{"num_hidden_layers": 15, "hidden_size": 192, "num_attention_heads": 3, "num_key_value_heads": 3, "head_dim": 64, "intermediate_size": 384, "vocab_size": 8192, "hidden_act": "gelu", "norm": "layernorm", "norm_place": "pre", "norm_eps": 1e-05, "positions": "rope", "rope_theta": 10000.0, "rope_fraction": 0.25, "qk_norm": false, "attn_scale": 0.125, "bias": "all", "tie_word_embeddings": false, "parallel_block": true, "init": "normal", "init_std_qkv": 0.0289, "init_std_o": 0.0, "init_std_up": 0.0289, "init_std_down": 0.0, "optimizer": "adamw", "learning_rate": 0.0013, "beta1": 0.95, "beta2": 0.98, "weight_decay": 0.083, "lr_head": 0.00366, "max_grad_norm": 1.0, "warmup_steps": 391, "schedule": "wsd", "decay_fraction": 0.874, "decay_shape": "sqrt", "final_lr_fraction": 0.0, "batch_tokens": 16384, "max_seq_len": 512, "doc_mask": true, "train_tokens": 258000000, "max_steps": 15748, "dataset": "wikipedia_en"}
MLP neurons of a small language model. Each row is named by its layer, matrix (up: input weights; down: output weights) and neuron, and shows model dimensions 32-159. Each number is 200 + 30 x the weight over its row's rms, rounded and kept within 0 to 999.
Before each neuron's rows, "fires in" lists the words (lower case) most often at its 100 highest values on Wikipedia text that the model never trained on.

fires in: "born", "a", "anesthetist", "apps", "mast"
L5.up255,237,133,152,219,185,244,226,172,205,186,177,236,196,170,186,166,191,163,173,226,206,132,187,233,217,236,199,187,194,191,181,186,206,195,202,196,229,197,222,237,191,129,221,171,197,173,182,226,223,192,196,155,146,168,189,188,245,219,224,250,204,172,242,255,186,176,186,128,216,225,203,224,195,192,219,171,212,184,202,233,277,155,220,212,166,231,254,180,216,224,180,188,193,218,240,170,201,233,180,223,257,241,205,248,225,174,206,186,189,149,207,207,214,181,178,216,219,204,218,204,221,187,178,175,149,192,161,158
L5.down255,172,231,224,210,189,180,195,196,220,226,206,220,215,213,203,172,223,263,162,202,181,189,160,204,227,241,210,194,155,185,198,210,225,194,228,185,203,230,238,202,236,206,231,259,214,208,230,214,229,189,174,192,160,209,256,191,209,214,235,182,204,208,211,176,219,234,145,276,218,200,210,188,242,190,204,198,187,176,176,138,159,241,192,172,187,151,210,208,187,226,220,158,227,117,196,206,160,182,208,220,264,182,232,229,168,176,211,218,171,223,222,148,220,230,184,145,232,197,234,187,265,171,213,225,229,149,202,203

fires in: "this", "significant", "initial"
L3.up381,214,205,176,238,146,208,214,215,184,200,219,241,151,167,199,177,224,195,216,256,231,234,219,186,152,218,224,186,209,183,238,206,163,195,196,239,184,255,203,179,189,189,170,246,191,206,257,167,257,203,140,223,180,190,195,170,186,155,216,203,155,201,198,154,222,170,154,206,223,208,174,222,229,185,200,195,141,205,231,200,215,225,233,196,228,175,173,252,165,196,202,278,164,190,258,174,203,200,162,236,196,221,196,207,197,194,184,200,192,193,178,232,200,160,202,186,250,163,200,208,186,212,179,200,212,162,199,233
L3.down381,167,181,235,238,164,225,273,164,216,243,182,222,177,158,232,176,154,121,213,141,151,173,193,199,184,189,195,190,209,239,257,175,233,168,226,176,169,222,195,214,239,204,224,186,209,223,209,228,200,188,150,206,151,192,177,208,205,208,173,181,266,236,191,163,225,154,202,234,194,219,168,186,160,208,192,103,221,141,166,231,209,231,215,231,164,240,173,260,189,192,202,252,217,228,202,153,166,197,235,213,188,207,208,187,183,166,169,238,241,147,198,203,217,235,221,235,171,182,182,198,179,188,213,218,208,260,185,143

fires in: "from", "along", "of", "h"
L2.up34,193,152,168,212,260,212,237,246,185,220,220,210,214,198,161,154,163,173,146,185,186,188,191,187,185,187,183,184,205,163,199,188,203,196,171,179,183,205,183,239,208,150,219,199,178,204,176,154,233,200,181,232,167,227,205,246,250,198,168,204,228,241,250,217,228,193,158,178,198,210,202,228,220,209,174,255,223,244,200,260,279,183,139,151,205,166,222,202,194,204,165,204,206,199,213,204,172,182,229,169,213,247,175,168,177,171,177,191,193,237,273,237,155,212,177,166,196,212,163,210,152,205,197,250,189,151,196,170
L2.down34,245,206,208,265,290,268,214,183,226,231,156,216,210,180,223,191,160,211,173,215,223,207,175,211,169,218,162,237,207,248,198,211,158,160,187,204,203,234,205,191,230,193,229,249,173,216,205,200,199,171,216,242,185,165,177,168,192,224,185,205,188,165,226,211,178,183,192,192,187,194,190,222,224,211,208,183,188,230,168,224,201,244,182,273,216,240,206,198,226,157,184,201,228,172,126,223,180,254,137,264,201,163,213,286,174,194,157,133,180,210,207,191,226,174,190,216,222,187,218,148,197,237,200,186,221,184,200,239

fires in: "in", "of"
L12.up381,218,196,240,119,261,174,209,272,152,248,251,228,212,192,212,206,167,212,144,171,194,191,199,159,195,178,207,237,187,149,224,227,192,224,188,182,208,193,230,216,206,202,178,220,214,253,192,240,231,185,195,189,196,228,245,223,234,182,197,170,199,197,237,269,185,176,178,138,195,182,213,236,206,190,195,229,156,242,230,219,258,205,196,228,213,216,197,261,237,204,177,173,272,211,199,114,244,143,262,239,175,230,188,203,170,223,166,177,170,177,212,181,212,199,161,221,167,199,196,203,203,204,213,154,201,174,188,192
L12.down381,223,137,154,193,281,179,269,230,176,187,219,195,190,175,192,187,201,212,232,196,201,228,220,168,194,159,233,213,195,196,235,201,173,175,192,220,190,185,211,232,168,161,235,208,217,192,239,205,222,110,219,196,172,232,207,243,208,206,214,210,180,201,259,189,136,171,200,216,267,208,203,187,219,240,219,236,233,242,167,217,169,192,195,166,207,247,209,212,205,269,194,207,112,156,213,154,168,193,176,196,214,181,205,227,196,239,199,181,238,191,192,254,160,196,177,209,181,184,206,215,219,159,198,198,160,194,214,202

fires in: "of", "to", "my", "on", "for", "mystery"
L12.up149,192,158,174,174,229,182,215,203,190,235,217,143,187,215,186,267,214,221,169,227,223,216,132,164,238,233,220,216,190,240,177,186,150,189,212,183,196,230,139,176,204,235,159,159,227,219,202,217,217,231,184,194,188,157,260,168,157,254,196,193,191,196,236,155,188,178,159,191,140,204,228,264,179,201,225,212,228,219,203,219,205,220,190,193,227,249,212,196,282,269,168,200,215,165,197,157,139,172,221,223,191,213,214,168,228,191,213,159,269,216,237,184,209,187,167,210,208,161,173,212,186,241,214,159,215,207,188,221
L12.down149,254,141,176,177,265,183,248,221,232,178,193,160,143,188,176,214,244,212,204,258,206,213,192,190,226,199,195,224,171,201,228,213,188,231,202,215,179,218,196,136,219,173,175,132,150,208,187,199,242,176,227,165,205,220,171,164,202,210,247,207,188,218,282,210,226,180,182,171,157,203,216,253,201,222,245,192,191,184,195,205,217,153,204,174,191,245,169,211,203,221,190,215,221,190,203,218,156,190,188,224,194,190,280,228,202,235,201,180,223,186,260,200,206,285,160,192,131,174,136,228,203,197,220,181,183,126,175,110

fires in: "off", "just", "down", "south", "up", "north"
L3.up105,275,150,173,175,211,185,208,213,205,233,232,228,137,147,177,147,204,198,214,195,211,242,160,195,169,201,200,201,239,176,206,262,165,212,186,209,215,190,185,223,155,209,210,222,195,176,166,145,242,228,171,187,168,187,185,184,191,196,207,199,200,233,193,243,201,222,123,180,204,157,188,211,183,193,168,210,168,258,184,176,258,205,207,174,282,238,163,251,190,226,192,154,209,230,193,228,186,171,196,134,221,212,210,201,139,159,243,229,204,206,194,219,200,208,205,179,194,185,193,192,179,241,192,229,148,126,170,198
L3.down105,192,209,146,268,154,193,181,190,212,226,215,161,205,161,159,156,155,229,181,189,150,180,233,203,230,204,205,174,156,198,205,180,246,222,153,227,244,176,214,141,242,197,236,238,186,194,237,246,253,111,234,191,232,243,211,198,215,202,231,181,207,213,184,240,187,177,262,199,269,179,158,239,179,165,218,178,195,145,214,210,187,205,176,181,193,215,180,217,212,157,247,206,193,202,185,241,195,205,199,219,200,193,177,217,201,223,146,210,204,176,218,176,216,183,185,213,244,195,273,224,198,206,231,247,234,243,229,149

fires in: "born", "apps", "birth", "grade", "total"
L3.up283,221,198,142,221,199,235,226,195,232,173,219,225,183,182,175,164,222,206,160,153,198,173,225,111,189,250,223,268,198,198,246,185,219,173,182,204,169,226,175,167,220,190,199,169,202,191,204,174,197,180,137,168,192,182,174,191,228,204,205,254,155,170,246,264,128,185,228,217,233,257,164,196,200,198,181,203,246,161,162,224,241,158,189,194,163,207,223,216,181,194,206,210,150,230,220,196,155,171,152,195,184,225,231,247,178,181,182,198,194,237,218,218,175,212,209,183,228,198,257,228,140,188,209,186,167,202,165,144
L3.down283,231,192,222,218,162,199,295,174,253,254,159,210,174,158,200,238,172,171,161,225,176,185,242,210,164,197,190,178,182,223,180,183,216,173,219,119,159,198,181,214,211,162,190,226,190,174,198,218,184,213,174,189,217,117,209,164,202,202,201,181,155,229,263,224,210,209,198,182,212,215,240,172,175,179,195,206,244,199,160,207,217,240,191,247,177,194,169,223,217,170,196,199,201,228,189,209,130,184,179,202,221,141,228,190,245,249,169,207,200,151,177,200,171,141,143,191,219,215,176,173,208,181,180,194,213,201,258,205

fires in: "first", "second", "third", "2nd", "last", "fifth"
L3.up90,196,195,210,184,242,159,206,226,186,183,228,235,213,216,185,185,201,185,156,173,193,240,178,178,184,202,254,221,222,186,180,221,182,233,188,203,192,242,138,176,200,156,138,178,190,170,183,129,277,229,212,232,177,205,217,187,196,180,232,184,190,219,238,209,194,239,169,189,218,216,178,228,258,251,169,190,148,281,173,205,215,139,207,173,201,201,139,191,230,267,174,240,159,215,198,215,126,211,214,177,206,276,193,199,202,205,197,218,175,211,219,214,199,147,207,185,196,214,190,190,172,234,217,233,226,108,158,171
L3.down90,203,192,197,243,199,223,179,161,191,132,123,202,156,232,179,229,169,201,230,170,223,247,157,211,201,220,197,227,181,202,223,192,194,203,206,216,232,201,201,158,171,149,265,214,244,199,201,223,201,196,205,265,205,205,202,185,167,200,225,180,209,176,224,233,201,198,171,224,245,201,196,220,226,230,263,189,225,173,164,114,204,209,213,164,135,262,144,210,151,176,258,174,182,206,190,221,207,224,162,218,255,187,222,209,173,237,196,231,186,180,173,182,176,224,242,217,204,237,222,197,192,217,179,172,238,181,227,216

fires in: "second", "third", "first", "final", "fifth", "hoof"
L3.up235,243,195,195,213,224,165,199,225,195,183,213,241,227,175,172,214,215,216,202,191,217,229,198,162,161,207,218,197,158,175,210,214,176,203,200,183,202,208,156,198,159,182,127,215,241,162,195,104,262,227,202,241,181,186,244,138,218,160,221,187,223,225,232,195,225,178,121,209,200,203,217,208,207,185,244,247,139,217,202,193,206,263,265,154,200,235,202,197,219,250,225,215,190,168,175,206,204,190,230,228,159,264,212,205,228,185,222,206,176,228,192,224,165,167,198,229,214,200,203,173,156,209,200,221,254,165,190,179
L3.down235,238,173,211,205,193,237,249,176,149,241,183,177,151,199,215,191,204,226,248,235,177,213,180,188,186,249,265,206,202,184,233,220,169,184,169,216,213,177,176,173,185,181,268,198,210,164,216,245,208,220,222,224,263,236,215,236,189,250,194,217,183,216,211,172,204,155,237,205,171,180,195,178,178,222,207,204,220,199,126,236,221,136,191,179,136,163,204,241,182,191,196,243,190,198,254,227,191,203,173,178,219,151,189,182,194,229,206,220,207,150,104,223,188,229,195,204,123,225,172,230,169,162,204,196,209,193,173,122

fires in: "new", "second", "first", "du", "survived"
L3.up189,212,224,162,186,258,207,227,251,226,146,242,238,186,181,180,197,223,185,189,181,218,212,201,166,135,243,223,215,222,170,222,218,213,200,164,178,151,190,190,212,197,167,133,214,227,211,186,123,225,201,141,201,183,226,227,179,205,212,172,174,247,280,225,231,227,182,175,209,200,215,241,256,195,201,197,236,208,221,161,217,227,176,265,151,240,188,198,244,215,235,171,227,156,200,208,175,138,166,203,240,175,233,236,226,156,213,195,195,200,237,196,244,172,203,193,162,222,179,226,196,153,181,188,183,184,151,212,186
L3.down189,183,198,165,197,205,213,225,199,215,241,189,242,160,232,193,199,254,241,132,177,245,221,250,177,202,231,255,167,219,189,202,177,200,189,186,234,206,150,199,252,193,134,255,191,167,198,171,142,231,217,190,226,237,163,214,164,206,189,190,181,223,204,211,197,218,200,175,226,222,178,221,225,180,166,186,208,158,188,188,219,193,160,240,192,186,163,162,178,166,189,189,159,149,226,246,200,199,195,200,240,180,184,224,201,202,251,176,195,225,212,188,234,180,208,188,165,191,201,223,154,221,214,183,140,193,191,188,233

fires in: "down", "loan", "uprising", "upload", "up", "clay"
L2.up320,244,228,217,195,200,198,222,235,245,203,170,214,191,217,175,155,223,241,155,190,242,222,147,150,213,240,227,222,201,183,158,274,192,146,177,244,200,205,181,213,176,177,220,236,211,140,166,111,193,179,209,165,222,232,214,194,182,194,185,209,189,258,218,182,147,226,135,169,184,154,212,176,152,247,180,217,182,248,190,180,262,187,240,187,150,223,162,253,201,242,220,184,191,199,215,189,146,180,214,167,213,161,222,251,202,216,198,238,212,267,188,245,234,209,175,164,198,217,197,191,198,214,177,191,179,177,196,208
L2.down320,186,146,228,198,211,181,215,165,182,158,260,110,170,184,214,151,231,242,181,194,184,202,190,232,260,190,197,169,168,124,197,216,184,213,181,144,204,237,190,239,269,208,231,257,184,225,204,270,192,220,180,205,168,200,224,217,196,195,191,183,186,137,196,159,209,186,224,206,210,189,180,149,207,207,204,181,221,235,227,202,271,247,181,212,283,229,230,220,245,189,211,259,218,153,174,255,242,205,227,231,211,173,231,222,213,161,176,235,172,182,153,213,195,167,152,201,187,181,245,201,218,199,200,198,154,214,203,208

fires in: "this"
L3.up302,175,233,211,188,223,221,229,210,201,198,233,183,146,226,190,182,171,187,242,239,172,270,227,189,164,232,230,208,236,181,240,175,117,213,181,167,150,245,219,194,194,218,167,222,167,209,258,249,188,233,187,180,192,211,185,229,171,219,212,209,133,167,202,181,238,200,210,223,238,208,198,170,225,233,208,175,169,221,236,231,191,199,198,205,209,187,194,254,211,200,182,239,149,189,220,171,198,195,205,238,211,218,181,161,184,192,253,192,205,207,184,207,162,157,177,241,198,214,149,201,189,230,177,213,210,169,205,216
L3.down302,176,175,185,209,242,171,250,164,230,236,171,267,188,184,211,174,162,160,241,148,191,125,194,159,214,198,195,177,175,235,225,168,227,199,230,234,191,231,162,245,176,245,189,228,265,233,193,192,186,200,234,210,241,186,207,229,210,251,265,161,218,239,259,241,163,176,202,187,192,216,166,212,175,245,225,153,198,200,161,162,212,209,143,179,201,246,196,131,238,165,187,174,186,184,179,195,191,191,226,158,190,232,198,169,177,160,193,222,181,156,210,186,196,202,212,237,191,210,171,142,254,197,226,216,195,227,232,192